MLP neurons of a small language model. Each row is named by its layer, matrix (up: input weights) and neuron, and shows model dimensions 112-175. Each number is 128 + 32 x the weight over its row's rms, rounded and kept within 0 to 255.
After each neuron's rows, "fires after" lists the tokens most often just before its 100 highest values on Wikipedia text that the model never trained on.

L8.up126 [132 156 156 157 142  98 127 155 105 110 143 129 121  88 139 120 113 109 114 143  79 107 142 141 169 146 157 212 143 126  85 105  93 149 135 139 116 172 134  90 122 161 103 124 105 193 102 104 170 116 119  91  61 147 134 130 152 150 128 100 163  92 142 136]
fires after: "ed", " A", "ing", "p", "ar", " a"

L9.up883 [ 63 134  99 158 116 100 133 138 122 144  92 103 158 123  55 168  86 130 139 112  98 117 170 135  97 110 117  58 116 117 151  92 124 108 119 117 111 139 165 157 104  80 151 142 121 127 123 136 149 137 117  91 155 142 182 148 166  85 124 104 167  82  95  95]
fires after: " a", " the", " th", " or", "us", " s"

L9.up746 [161 110 132 178 180 155 129 123 134 130 133  59 172 127 115 115 133 107  90 172 136 103 146  84 117 150 161 152 148 121 159 146 148 120  97 119 124 141 187  98  91 135 169  98  82 116 130 152 109 159 108 160 124  83 176 128  82  86 116 186  88 122 161 168]
fires after: " re", "e", "ar", " R", " ", "l"

L7.up562 [102 116  67  46 126 158 151 124  94 131 127 128 144 127 174 122  84 167 137 180 183  94 102 113 168 129 133 184 156 157  87 121 158 132 111 139 173 104  98 106  79 146  88 156 154 175 160 172  78 168 156 105 183 158 110 160  85 131 174 136 122 123 108 140]
fires after: " re", " con", "y", "is", "e"

L8.up1010 [130 105 106 165 106 120 184 141 101  80 159  86 124 109 129 110 114 114 151 181 128  78 203 118 123 126 138 143 170 151  20 106 128 172  99 124 108 122 150 118 125 165 110 128 211 132  89 135 132 113  57 102  95 181  68 124  81 101 158  64 136 173 152 118]
fires after: "op", "b", "oun", " G", "ort", " g"

L5.up71 [128 209 108 160 139 180 168  91 123 174 143 143  78  92  86 122 139  93 129 108 113 110 133  74 143 127 181 122 127  99 139  90 170  91 140 136 140 156  86  81 133 161 157 117 191 112 140 129  66 125  62 114 126  91 150 152 137 114 112 135 139 109 153 121]
fires after: "c", "ec", " O", "ter", "er"

L9.up30 [116 113 126 145  84 120 123 154  88 146 174 178 124 119 109  69  90 173 115 198 131 144 103 158 136 138 154 169 136 158 145 124 207 101 137 129 190 130  41 144 146 149 139 175 151  88 141 121 149 120 108  62 110 120  78 141 115 101 189  96  96  93  67 157]
fires after: "v", "s", "c", "ac", "t"

L7.up270 [119 138  99 146 107 133 145 141  89 152 144 155 113 169 112 108 130 136 120 125 121 126 189 115 117 138 165 123 207 129 131  83 166 137 117 174  85 128 102  89  93 162 144 114  65 121 117 141 121 137 115 177 119 157 166 141 111 120 133  98 164 160 108 131]
fires after: "i", "ri", " T", " V", "ol", "c"

L6.up215 [135 119 206 146 109 104 161 113 107 180 107 130 144 134 112 172 140 118 152 113 107 102 107 141 120  92 100  63 150  91 120 144  55 142 141 131 105  81 186 158 139  95  89 117 109 105 132 135 126 168 147 176  23 141 159 146 117 149 137 106 169 197 105 128]
fires after: " pro", " ", " o", " re", " r", "p"

L6.up613 [133 132  57 112 111 190  80  85 165 106 189  77 164  75 144 124 123 173 113  83 126 117 143 108 147 151 132  96  93 110 123 144 116 170 133 147 121  95 161 153 114 107 122 138 124  87 113  90 121 129  95 130 128 116 136 112 120 135 151 149 206 101 137 127]
fires after: "ot", " an", "os", "s", " t", " T"

L6.up272 [110 103  90 128 204 176 130 144 148 175 194  64 143  80 139 113 122  81 119 101  90 136  80 164 117 144 103 119 148  98 156 122 104 105  74 127 110 121 191 128 150  85 114 182 129 120 117 120 105 143 137 170  97 186 111 165  98 139 115 103 145 190 122 100]
fires after: "id", "am", "t", "al", " on", "ist"

L6.up178 [ 91 150 100 133 199 153 132 155 134 100  76 115 135 145 164 163  95 156 172 111 103 101 138 165 115 106 168  77 119 101 106 134 132 175  59 120  94 138 112 117 131  96 102 132 136 153  89 108 109 160  36 112 182 149 193 136 135 121 183 110 100 105 135 133]
fires after: "t", "her", " with", "he", " on"

L8.up300 [ 43 152  76 131  89 112 184 188 167 106 166 108 132 102 127 150  85 157  56  83 122 151 121  80 147  78 103 132 144 149 172 131 108 140 166 140 164 143 113  99 149 105 142 180 144 135 128 159 110 138 138 167 125 138 158 247 114  81 104  71 139  97 134  94]
fires after: "ec", "e", "c", "re"

L5.up614 [117 127  98 124 126  86  91 146 159 138 148 193 128 131 139 130 121 131 134  97  95 119  63  68 182 178 135 134 160  57 151  70 153 152 116 115 139  62 120 118 125 144 124  94 131  97 174 116  53  74 160 141 149 125 123 161 107 122  70  67 130 132 131 129]
fires after: "b", "ch", "ol", "u", "g", "r"

L7.up306 [156 160  69 109  85 125 158 145 153 167 134 121 140 109 141 187 141 182 117 182 110 126  60 141 123 162  91 114 112  79  96 137 117 156 129 112 117  95 144 104  92 147 173 187 122 107  91  96 161  98 161 168  84 104 147 160 137 114 102  89  70 154  57 103]
fires after: " b", " c", "b", " B", "c", " v"

L7.up931 [ 95  82 103  98 165 114  98 151 158 121 115  96 134 176 133 109 120 104 146 108 102 128  97 136 154 120 148 143 161 136 193 117 176  99  82 116 166 114 115  68 109 128 155 157  86 217 123 194  99  80 133 160 134  77 111 193 134 115 112 152 109 126 114 174]
fires after: "ro", "a", " I", "u", "v", " ex"

L8.up105 [141 119 128 116 106 116 131 158 151  79 106  96 121 110 131 174  99 144  90  81 156  90 189 172 135  70 112 134 147 169 140 174 125 185 142 161 162 112  88 151 182  91 127 112 109 105 120 182  70 100 138 171 131 128 115  90 142 116 199  92 123 149 155 113]
fires after: "e", " se", "a", "u", "g", " G"

L7.up320 [104 161  97 161 169  89  67 130 157 132 137 138 156 128 154 111  47 148 155 188  87 150 149 109  50 180 158 106  92 149  78 124  95 130 164 199 119 108 153 121 152 129 120 134 132 145 157 202 114 149 103 102 170 159  95 169 141 130  96 110 125 108 114 124]
fires after: "i", "all", "ord", "in", "h", "or"

L8.up958 [142 233 122 166 140 120 158 119  94 116  92 101 165 122 117 138 136 166 122 198 151 144 167 174 164 113  94 157 138  99 169  81 146 127 127 104 126  81 117 162 163 108 121  76 125 137 183  68  92 113  82 133 117 100  69 140 107  97  97  94 142 110  90 112]
fires after: "b", "am", "p", "a", "l"

L5.up364 [143  87  72 126 117 179 118 144 127 122 164 111 147 131 130  61 112 109 101 130 119 171 157 188 139 187 105  44 132 126 157 136  62  73 122  71 101 170 168 162  93 140 122 141 131 141 120 128 110 180  67 137 103 143  38 156 124 105 165 101 197 215 128  93]
fires after: " ", "al"

L8.up924 [128 120 152  99 120 131 105 116 131  86 146 161 169 115 148 118 149 159  69 100 139  62 132  86 134 124 137 112 119 184 103 129 180 195 218 147 132 116 156 141 165  95 142  54 169 162 128 189 150 131 154 127 132  84 114  76 129 148 174  62  97 165 121 132]
fires after: "e", "a", "o", " st", "ro"

L7.up353 [131 170 115 146 126  97 157 195 138 148 168  83 119 152 103 112 117 138 138 145 173 129 104 141 113 189 113 149 106 101 104 150 164 137  82 126 119 140 137 151 113 171 146  54 127 163 146 160  99 164 137 137 182 132 166 134  97 101 135 107 192  91 138 109]
fires after: "ud", "od", "ch", "i", "ed"

L5.up879 [136 164  96 150 211 166 142 109 126 125 133 118 159 101 116 129 200 142 153 110 116 169 147 135 135 117 106 174 115 128 181 131 106 110 205  81 156  52  77 104 143 150 144 148 114 124 137  83 138  72  62 171 136  98 131 189 112 111 130 110 156 124  97 110]
fires after: "v", "p", " b", "l"

L6.up983 [123  92  89 133 102  99 113  90 116 187 216 131 171 112 108 157 143 164  66  86 141  88 157 158  96 142 155  85 142  83  88 123 170 170 125 147  93 130 182 152 110 167 161 126 165 114 135 131 161 142 137 129 154 140  58 117 149 139 125 117 142 105 149 105]
fires after: "em", "m", "c", "d", "ld", "es"

L6.up746 [137 108 109 118  97 209 115 118 112 150 130 129 176 122 136 157 173 123 137 157 152 122 199 119  83 136 153 155 144 113 127 125 111 113 136 193  47 152 156 154  65 192 162 149 187 138 105 116 133 106 193 156 115 115  87 130 158  82 184 155 144 150 114 105]
fires after: "o", "ic", "d", "t", " t", "m"

L7.up910 [116 101 162 119 197  71 146  76 116 102 136 121 123 142 160  86 134 159 154 140 120 121 174  39 145 134 129 143 178 136 142  88 141 156 165 142 130 134 131 137 133  78 116 151 112 156 114 182 156  89  41 139 139  86  85 131 147  91 134 160 109 176 159 105]
fires after: "o", "p", "ar", "ain", "w", "i"

L5.up47 [138 102 149 170 167 154 123 121 141 110 129 123 167 119 184 108 129 121 153 183 183 117  81 125  94 120 120 218 118  38 139 134 161 169 108 161 146 121 162 199 137  77 138 134 136  81  90 162 119 130  94 142 109 104 178 157 134  91 102 171 128 142 127 202]
fires after: "m", "ac", "ar", "e", "as", "n"

L7.up897 [125 132 138 135  83 143 118 128 142 112 154 124 162 119 109 178 174 159 135  52 111  55 145  87 199 152 105 191 156  71 124  86 130 128 114 187  86  98 102  80  80 121 135  99 118 169  72  95  74 145 126 107 164 151 128 177 181 146 102 151 149 139  83 157]
fires after: " n", "el", "b", "al", "g"

L5.up627 [123 138 168  84 153 146 149 161 148 137 130 147 112 136 131 146  71  77 134  92 174 153 131 114 179 130 143 126 143  90 172 129 104 136 155  96 181 106  95 116 158  97 136 160  93  74 136 151  68 135 103 143  87 172 153 175 111 110  91  94 155 137 161  94]
fires after: "t", "at", " re", " a", " an", "ri"

L8.up521 [151 105 120 135 139 140  77 142 135 172 135 148 151 151 103 103 101 122 139 180 107  86 116 158 127 147 155 159 147 126  82 112  98 126 146 140 106 121 120 152 139 147 162 107  96  50  28 184 114 169 115 139 180 163 108 125 186 109  80  99  99 121 192  98]
fires after: "ur", "ow", "or", "h", "iv"

L6.up973 [145 108 168 133 149 105  50  75 116  91 108  73 121 103 125 128 101  81 132 161 138  78 136  99  97 175 143 133  98 135 133  96  96 114 102 193  91 175 150 106  69 145 207 131 133 204 158 109 135  97 128 128  70 211  79 123 113  99  81 113 119  80 107 124]
fires after: "d", "id", " on", "ar", "p", "r"

L9.up199 [134 128 138 101  99 137 126 127 132  82 121  54 193 101 162 131  77 104 131 102  87 190 149  83 170 134 113  82 115 168 127 165 128  69 129 157 195 139 155  99 122 126 107  76 128  94  86 130 139 134  76 119 174 141  95 126 152  99 147 142 183 128 102 127]
fires after: " re", " s", "s", " He", "v"

L5.up133 [106 147 118 113 137  87 152 105 198 138 116 101  92 161 152 181 142 108 162 141 110 153 152 119 149 107  96  66 132 106 130 111 159  78 207 133 177 151 158 129 145 164  17 130 124 128 107 168  63 116  95 185  88 174 161 180 144 109 120  95  94 181 134  90]
fires after: "ec", "f", "c", "he", " C"

L8.up97 [ 93 172 150 126 134 137  96  65 134 116 117 117 107 124 112  82 108 160 119 128  79 162 159 133 165 164 165 139 125 165  86 145 163 134 124  84 112 144 125  52  98 126 130 102 111 137 140 122 143 149  74 114  90 167 121 149 170 119 168 199 136 124 112 111]
fires after: "i", "on", "e", "ber", "v", "ol"

L5.up243 [133 137 123 144 165 115  86  88  96 146 160 106  89 145  54 147 138  82 152 132 120 135 126  63 107 131 163  68 170 109  95 126 157 103 121 119 142 129 120  89 112 195 114  84 138 122 160 120 146 114  83  90 129 135 134 156  97  57  99  64 113  99  49 138]
fires after: " V", "er", " O", " U", "c", " L"

L6.up328 [216 184 115 173 160 102 120 140  86 147 149 136 192 110 133 168 109 105 177 177 128 122 160 186 136 149 113 165 115  68 106  91 145  82  95 122  87 112 152  81 109  82 144 128 132 177  89 154 145  99 113 146  99 143  85  93 152 120  56 120 143 143 120 162]
fires after: " R", "p", " A", "h", "c", "l"

L8.up757 [109 132 130 113  90 116  93  77 124 149 124 122  97 112 144  87 140 159 109 123 164 112 102 141 173  97 137 146  67  69 148 123 149 149 139 156 166 136 100 111 131 128 125  69 164 128 125 133  87 123 125 137 188 174 139 153  88 133 130 130 144 135 126 103]
fires after: ",", "v", "st", " (", "er", "an"

L5.up120 [168 160 131 139 158 162 201  88 136 108 141 168 147 148 128 124 164 230 130 125 128 177 139  91 107 161 114 170 100 125 154 102  56 161  96 104 115 129  99 117 121  85 143 148 190 120 139 147 127 142 156 130 104 121 129 121 165 115 152 105 138 142  71 118]
fires after: "p", "c", "or", "ec", "ac"

L9.up907 [132 116 122 102 122 130 157 108 172 117 154  54 128 107  81 168 124 128 115 148  73 147 156  53 131 100  88  79  86 121 104  70 140  81 148  86 115 123 125 150 116 143 115  40 114 124  96 162  92 160 134 154 114 115 167 111  85 142 131 117 102 117 138 166]
fires after: " m", "m", "e", " o", "ec", "he"

L6.up489 [150 127 161 144 137 198 107 102  60 112 136 102 112 132 168 117 121 138 108 173  95 133  77 139 118 138 204 117 186 105 153  98  79  92 112  99 142  93 141 141 140 132 148 113 147  34  75 203 157 139 126 120 144 169 145  98 135 129 124 162 115 193 103 151]
fires after: "ic", "f", "y", "1", "i", "il"

L8.up93 [160  43 122   0 152 129 135  94 122 113  99 160  84 156 121 208 166 155 121 156 160 124  93 193 151 137  91  68 120 113 103 133 152 141 165  97  99 105 155 119 114 163 142 102 157 178  87 155 119  75 173 171 104 150 169 135 103 136 138 102 145 117 121 105]
fires after: "o", " K", "b", "h", "ok", "y"

L7.up609 [165 148 121 164 140 163 131 203 107 124 144 151 122 159  64  98 132 163 139  75 153 164 136 111 145 194 174 194 162 116  92 192 144 157 131 170 105 169 141 140  80 153 138 112 124 168 101 134 135  88 127 102 127 105 168 166 105 134  89 139 121 164 131 120]
fires after: " W", "u", "at", "ed", "i", "ic"

L6.up297 [123 127 140 130 100  74 167 103 113 184 136 124 126 142 126 129 110 165 134 196 143  72 198 133 116 137 120 144 116 147 125  89  97 193 176 102 167 198 114  83 144 174 122 124 117 172  49 121 101 159 174 107 139  87 109 182 150 103 186  73 104 177 147 138]
fires after: " ", "2", " U", " re", "1"

L7.up729 [192 145 111 139 154 168 132 136 127  86  95  91  98 128  78 108 146 114 142 186 162 150 207 166 171 127 136 101 192 121 121  91 137 182 148 155 150 105  86 139 140 112 107  75  88 110  94 163 122 174 143 179 193 116 156 138 137 125 106  96 123 141  68 142]
fires after: "=", "d", "ent", "at", " T", " V"

L6.up518 [163  68  97  98 107 135 158 149  39 126 163 172 181 134 166 123 120 129 164 141 141  92 137 117 173 194 123 152 108 144 183 179 140 112 156 126 103  86  48 119  90 117 202 198 108 116 104 125  92 165 136  79 121 138 162 160 164  28 184 140  59  73 139  84]
fires after: "e", "s", "c", "ol", " C"

L8.up371 [215 167 137 116 118 102 106 125 163 143 125 109 147 169 157 106  99 107 130 116  94 119 184 140 123 146 188  97 158 151 161  80 165 137 122 132  94 148 128 149  84 106  98 184  95 154  80  86 140  70 125 144 180 135 134  94 119 146  97  99 133 132 124 106]
fires after: "st", "ar", "em", "t", "p", "th"

L5.up77 [115 169 108 110 116 116 136 123 111 152 140 127 127 136  50 140 121 125 112 141  89 139 117 101 166 181 132 147 133 137 168 105 158 166 135 134  95 160 147 100 140 101 123 108 135 125 155 141 135 167  67 164  75 139  89  91 180 115 143 130 146 165 123 115]
fires after: " K", " N", "S", " S", "k"

L9.up1001 [128 115 115 118 119 103  87  64 123 122  68 179 152 120 142  61 158  30 122 137 157 151  75 157  88 149 113 109 151 131 138 114 123 191 137 194 128  82  94 175 153  83 125 111  85 103 157 133 190 109  80 156 127  99 124 185  98 192  89 169 183 133 128 153]
fires after: " ", "a", "l", "r", "o"

L5.up264 [ 68 176 125 125 118 117 144 162 157 140 150 123 128 125 137  68 111 123 115 120 175 170 156 175 161 142 124 110 126  63 150  97 115 112 137  99 163 141 141 110  60 152  95  90 140 136 135 154 151 129 107  62 109 139 117 141 195  93 156 103 190 113 118 140]
fires after: "p", " re", "re", "er", " ", "v"

L5.up842 [ 47 127 118 120 172 115 164 126  94 135  61 141 133 135 123 117 168 106 168 128 116  91 135  60  44 145  56 192 142 180 136 105 140 211 120 138 101 113  76 106 105  90 100 142 108  92 143 156 157 178 106 183 102 133 152 181 121 134 106 160 131 135 115 134]
fires after: " ", "l", "ra", " S"

L5.up240 [189 133 107 180 135 101 139  83 134 137 160 103 155 111 182 120 106 124  98 131 113 122 182 178 125 147 144 149 114 186 140  53 143 136 181 108  97  92 128 117 134 133  98 163 103 185 143 140 166  86 126 123 138 103  79 165 155 181  48 151  84 168 179  92]
fires after: "p", "ar", "ess", "on", " p"

L5.up44 [171 133  88 114 114 129 121  86 107 148 104 185 107 106  99  43 145 122  62 106 136 104  70 130 164 143 142 123 123  87  98 142 158 166 164 104 191 112 120  99 158 173 131 128  58 119 170  81  79 184 110 111 138 154 107 119 105 103 108 107 157  98 152 143]
fires after: "ol", "-", " D", " U", " ", "r"

L7.up850 [163 156 123 121 134 165  78 143 132 110 126 102 105  89 152 180 129 169  95 106 135 147  71 132 109 153 127 154 156 141 147 119 189 149  92  97 134 173 141  59 127 123 105 157 104 121 164 154 134 152  96 127 113 154 148 170 108 109 128 173 105  94 121 107]
fires after: " l", "ig", "l", "od", "r", "i"

L9.up882 [ 87 100 120  45 121 100 136 119 206 178 153 148  85 151 119 227 109 110 106 117 131 129  90 126 203 190 135 109 122 112 145 146 131 111 119 133 117 114 155 110 131 143 116 114 172 117 152 115 118  97 114  83  62 124 171 111 138  84 180  87  82 175 130  84]
fires after: "ec", "y", "c", "z", "ver", "b"

L6.up62 [144 130 150  92  92  95 161 133 133 104  86  98 122 101  89  77  72 160 121 146  44 163  87  90 139 135 111 136 145 105 127 199 167 131 135 110 153  83 112 111  60  48 155 122 132 145 140  89 149 144  94 109 122 133  90 142 111 122 162 149 162 138 153 115]
fires after: "e", "g", " re", "r", "v"

L6.up706 [132 127 167 119 130 111  98 102 132 168 112 106  53  94 115 163 146 141 108 117 155 145 135 141 102 157 133  88 150 109 142 179 112 110 141 120 144 126 117 139  77 107 142  56  89 119 150 204 123 126 153 189  93 146 124 121  66  88 171 102 181 100  94 152]
fires after: "le", "a", "en", " or", "c"

L6.up648 [184 133 104 164  87 169 128  55  64 120 101 173 123 166 120 109 147 123 122 116 154 138 142 147 124 163 154 170 151 120  94 154 170 130 163  98 110 177  93 128 102 134 101 120 114 110 169 182 166  61 167  99  97 112 152 114  77 119 126 153 151 105 133  86]
fires after: "i", "c", "p", "at", "ol"

L5.up649 [119 173 133 116 188 150  74 162 150 136 110 138 124 151 106  92  86 134 178 110 127 160 141 111  93 131 115 113 137 120 168 115 163 113 166 164 168  84  68 133 129 157 108 137 136 140 171 172 122 100 109 132 121 171 105 202 130 192 115 111 102 137  96 163]
fires after: "a", "u", "o", "ic", "art"

L8.up263 [146  99 159 134 109 146 184 113 167 169 112 150 108 149 120 141 185  39  95 153 134  93  66 145 133 122  87 111 167 110  93 223 131  84  70  99 166 170 121  87 100 152 177 128  85 131 142 118 132 102 156 150 101 177 142 129  62 118 114 151 145 132  69 107]
fires after: " ", "r", "d", "ust", "a", "en"

L8.up44 [ 76 132 137  96 150  94 191  55 128 114 133 148 165  97 131 123 118  94 153 142 125 145 146 139  90  81 146 124 211 143 109  84 139 135 147  92 111 175 115 103 109 171  97 146 119 124 114  47  56 138 152 124 155  89 141 106 132 122 120  95 129 187 107 194]
fires after: "1", " ", "2", " on", "3"

L6.up795 [131 192  81 105  94 137 145 133 112 151 121 135 191 118 114 132 112  59 129 123 151 110 122 125 124  51  84  99  93 165 134 127 116 135 170 168 137 104 121 206 135 162 159 183 110 194  47 110 150 100 103  48 109 114 171 194  94 155 141 115 106 130 122  71]
fires after: "u", "p", "ec", "m", " a", "ch"

L8.up861 [ 70 122 132  90 134 121 184  27 134 117 125 133 137 104 129 122 120 165 142  66 123  82 127  72 163 143 126 174 123 168  82 140 146  63 174 193 148 130 141 100 222 138 128 183 143 127 138 160  62 131 114 108 177 177 179 183 133 112  93 119 141 139 109 132]
fires after: "c", "ec", "an", "y", "u", "g"

L8.up10 [ 61 119 126 101 166 138 183 129 143 154 129  95 152 127 154 157  90 156 116 116 159 122 132 162 129 169 151 127 113 120 168 150 122  58 180 112 151 149 115 126 148 152 141 175 160 110  72 112 123 127 114  95 216 204  78 140 105 132 112 116 134 135 107 133]
fires after: "an", "a", "g", "i", "m", "f"

L7.up662 [122 155 146 109  80 114 165 110 130  84 135 125 152  83 140 129 152 138 153 149 139  70 143 143 141 188 123 153 125 120  86 145 161  75 191 158 151  72 154  92 160 174 170 186 149 104  79 135 165 100 131  96 210 148 108  69 144 123 120 130 156 164  57 138]
fires after: "n", "k", "an", "g", "all", "ed"

L6.up385 [113 118 161 117 135  58 169 132 190 118 104 111 119 141 157 102 118 135  75 192 149  83 131 141 162 152 181 101 122  90  83 149 184  99 132 135 128 131 118 162  75 128  84 172 130 147 181 186 135 201 102  97 124 135 100 128 184 132 202 125 136  90 103 170]
fires after: "le", " re", "i", "an", "e"

L8.up270 [166 180  53 141  88 154 179 120 154 158 144 128 128  76  91 108  95 140 122 155 147  91 116 112  90 158 113  78 143 140 100 146 108 168  90 118 105 100 183 123 134 133 177 104 174 110 183 112 132 137 149 133 112 155  71 121 148 163  98  81 134 210 133  87]
fires after: " n", " N", " b", " g", "b", "n"

L5.up457 [144 122  95 122  86 114 109 162 150 106 119  94  60 148 121 167 112 127 142 170  91  89  63  79  82 171 137 165 179 117 170 104 158  83 124 145 164 114 174 139 127  98  93 138 150 174 159 186 159 141 152 140  76 151  96 147 123 128 147 131 107 103 123  99]
fires after: "il", "i", "u", "r"

L7.up655 [153  43 153 154 151 116 123 126 132 138 143 159 167 108 112 170 139 123 127 142 117 121 133 166 188 147 132 143 107  75  92 114 107 131 163 102 130 118 144   0  93 171 167 152 165 131 149 126 145 213 180 131 101  63  93  79 103 124 135 108 130 114  86 118]
fires after: "an", " S", "Z", "S", "om", " "

L7.up189 [119  93  92  91 114 158 115 113 107 112 125 160 106 128 106 150  66  67 128 137 206 123 132 184 143 179 132 111 160 124  95 123  93 155 117  95 118 152 143 101  67 129 105 153 133 119 119 129  92 126 195 180 131 156  87 121  35  81 156  95 205 111 117  78]
fires after: " ", "ou", "c", "A"

L6.up240 [117 122 107 119 124 159 108  87 146 152 127 178  72 130  93  97 123 118 127 123 140 155 101 112 168 135 118  96 145 116 164 133 159 139 124  94 153  90  38 136 173 141 112 183  99 123 111 131 110 125 118 132  77 150 154 150 160 147 156  94 129  56 138 176]
fires after: "v", "ac", "p", "c", "le"

L5.up500 [ 87 115 165 105 129 115 197 136 184 153 126 189 140 100 106 153 100  90 148 157 163 121 168 171  81  56  96 142 115 110 183 161  88 125 133 124 158 123 176 128 124  82  89 156  64  81 178 107 131 127  92 126  96  83  93 139 136  84 106  55 155 132 151 143]
fires after: " ", "e", " c", "\n", " re", "t"

L5.up207 [124  63 119 143 122 124  78 108 123 132 113 118 157 179 189 116 129 101 110 121 161 152 117 135 123 101 181 123 136 115  89 168 100  93 112 142 107  72 151 165  63 112 149 158 148  76 111 124  92 127 175 103 127 130 156 143 106 133 127 153 129 206 111 139]
fires after: "i", "y", "9", "o", "Z", "2"

L5.up947 [128 172  67  81 119 143 128 119 151  91 150 112 118 130  93 111 132 116 148 138  65 133 129 109 158 129 217 158 118  86 125 140 158 132 138 126 144  61 135 176 156 137 166 126 108  42 125 139 171 131 147 148 103  98 141  70 164 131 122 154  83 133  98 167]
fires after: "s", "t", "u", "k", "g", "i"

L5.up677 [ 83 172 162 145 181 153  47  91 150 103 136 100 117 139 123 154  73 116 173 109 133 135 120  91  99 136 161 128 112 173 112 136 155 126 169 118 112 159 170 140  67 169  91 138  85 163 171 155 140  69  80 145 158 107  74  78 173  87 108 123 157 146 130 134]
fires after: "ar", "il", "h", "at", "or", "as"

L6.up405 [111 168 173 124 138 133 137 146 143 124 147 125 141 125 136 129 172 185 192 116  98 132 132 130 100  84 167 101 123 168 164 105 119 131 173 178 133 111 152 139 210 135 151 119 143 177 142 143 160  99 164 131 135 122 112 117 136  97  87 145 105 140 172 126]
fires after: "un", "et", "le", "od", " Un", " R"

L7.up116 [144 159 113 134  86  89 136 116 163 160 132 142 131 138 100 123 101 109 156 168 139  79 151 118 148 148 145 201 139  89 138 108 129 125 113  82 163  70 104 171  92 104 157 176 110 153  87 165  86  81 124 102 145 150 202 207  97 131  99 164 141 131 161 211]
fires after: "g", "u", "o", "ov", "t", "r"

L5.up165 [143 101 122 128 203 116 131 108 136  79 124 134 174 141 105 129 103 170 178 131 125 141  88 145 128 132 187 108  87 137 103 146  79 145 111 178 173 101 163 143 176 143 122 135  88 107 106 140 128 106 136 149 104 116 149  70 134 131 125 156 182 153  93 127]
fires after: "y", "ly", "u", "k", "ro"

L6.up793 [126 183 126 167 167 176 194 156 101 137 155 137 109 102 124  99 112 168 100 196 131 119  92 135 103 147  87  83 127 124 176 155  59  86  99 126 168 129 137 176 131  81  99 157  72 166 105 117 148 133 110 123 138 179  97 126  89  96 198  94 118 169 129 120]
fires after: " ", "ur", "ill", "in", "op", "ri"

L7.up574 [162  95 122 163 153  78 102  94 119 180 120 132 113 150 145 118 135  79 155 136  82 123 163 159 152 142 204 116 109 122 145 107 114 138 133 119 114 114 152  74 111 181 189 130 136 127 109  79 136 127 134 154 128  93 181  96 142  96  92 147 105 100 112 137]
fires after: "ew", "t", "Z", "ch", " S", " L"

L7.up819 [149 114  64 120 149  91 191 160 122 163 180 176 147 115 102 116 158 152 160 113 143 148 164 132 108  97  91 152 108 120 190 104 149  83 176 155  84  92  89 121  99 106 140 134 140 133  44 102 128  58 157  88  89 186 208 226 165 122  97  82 121 141  94 172]
fires after: "er", "t", "m", "b", "r", "p"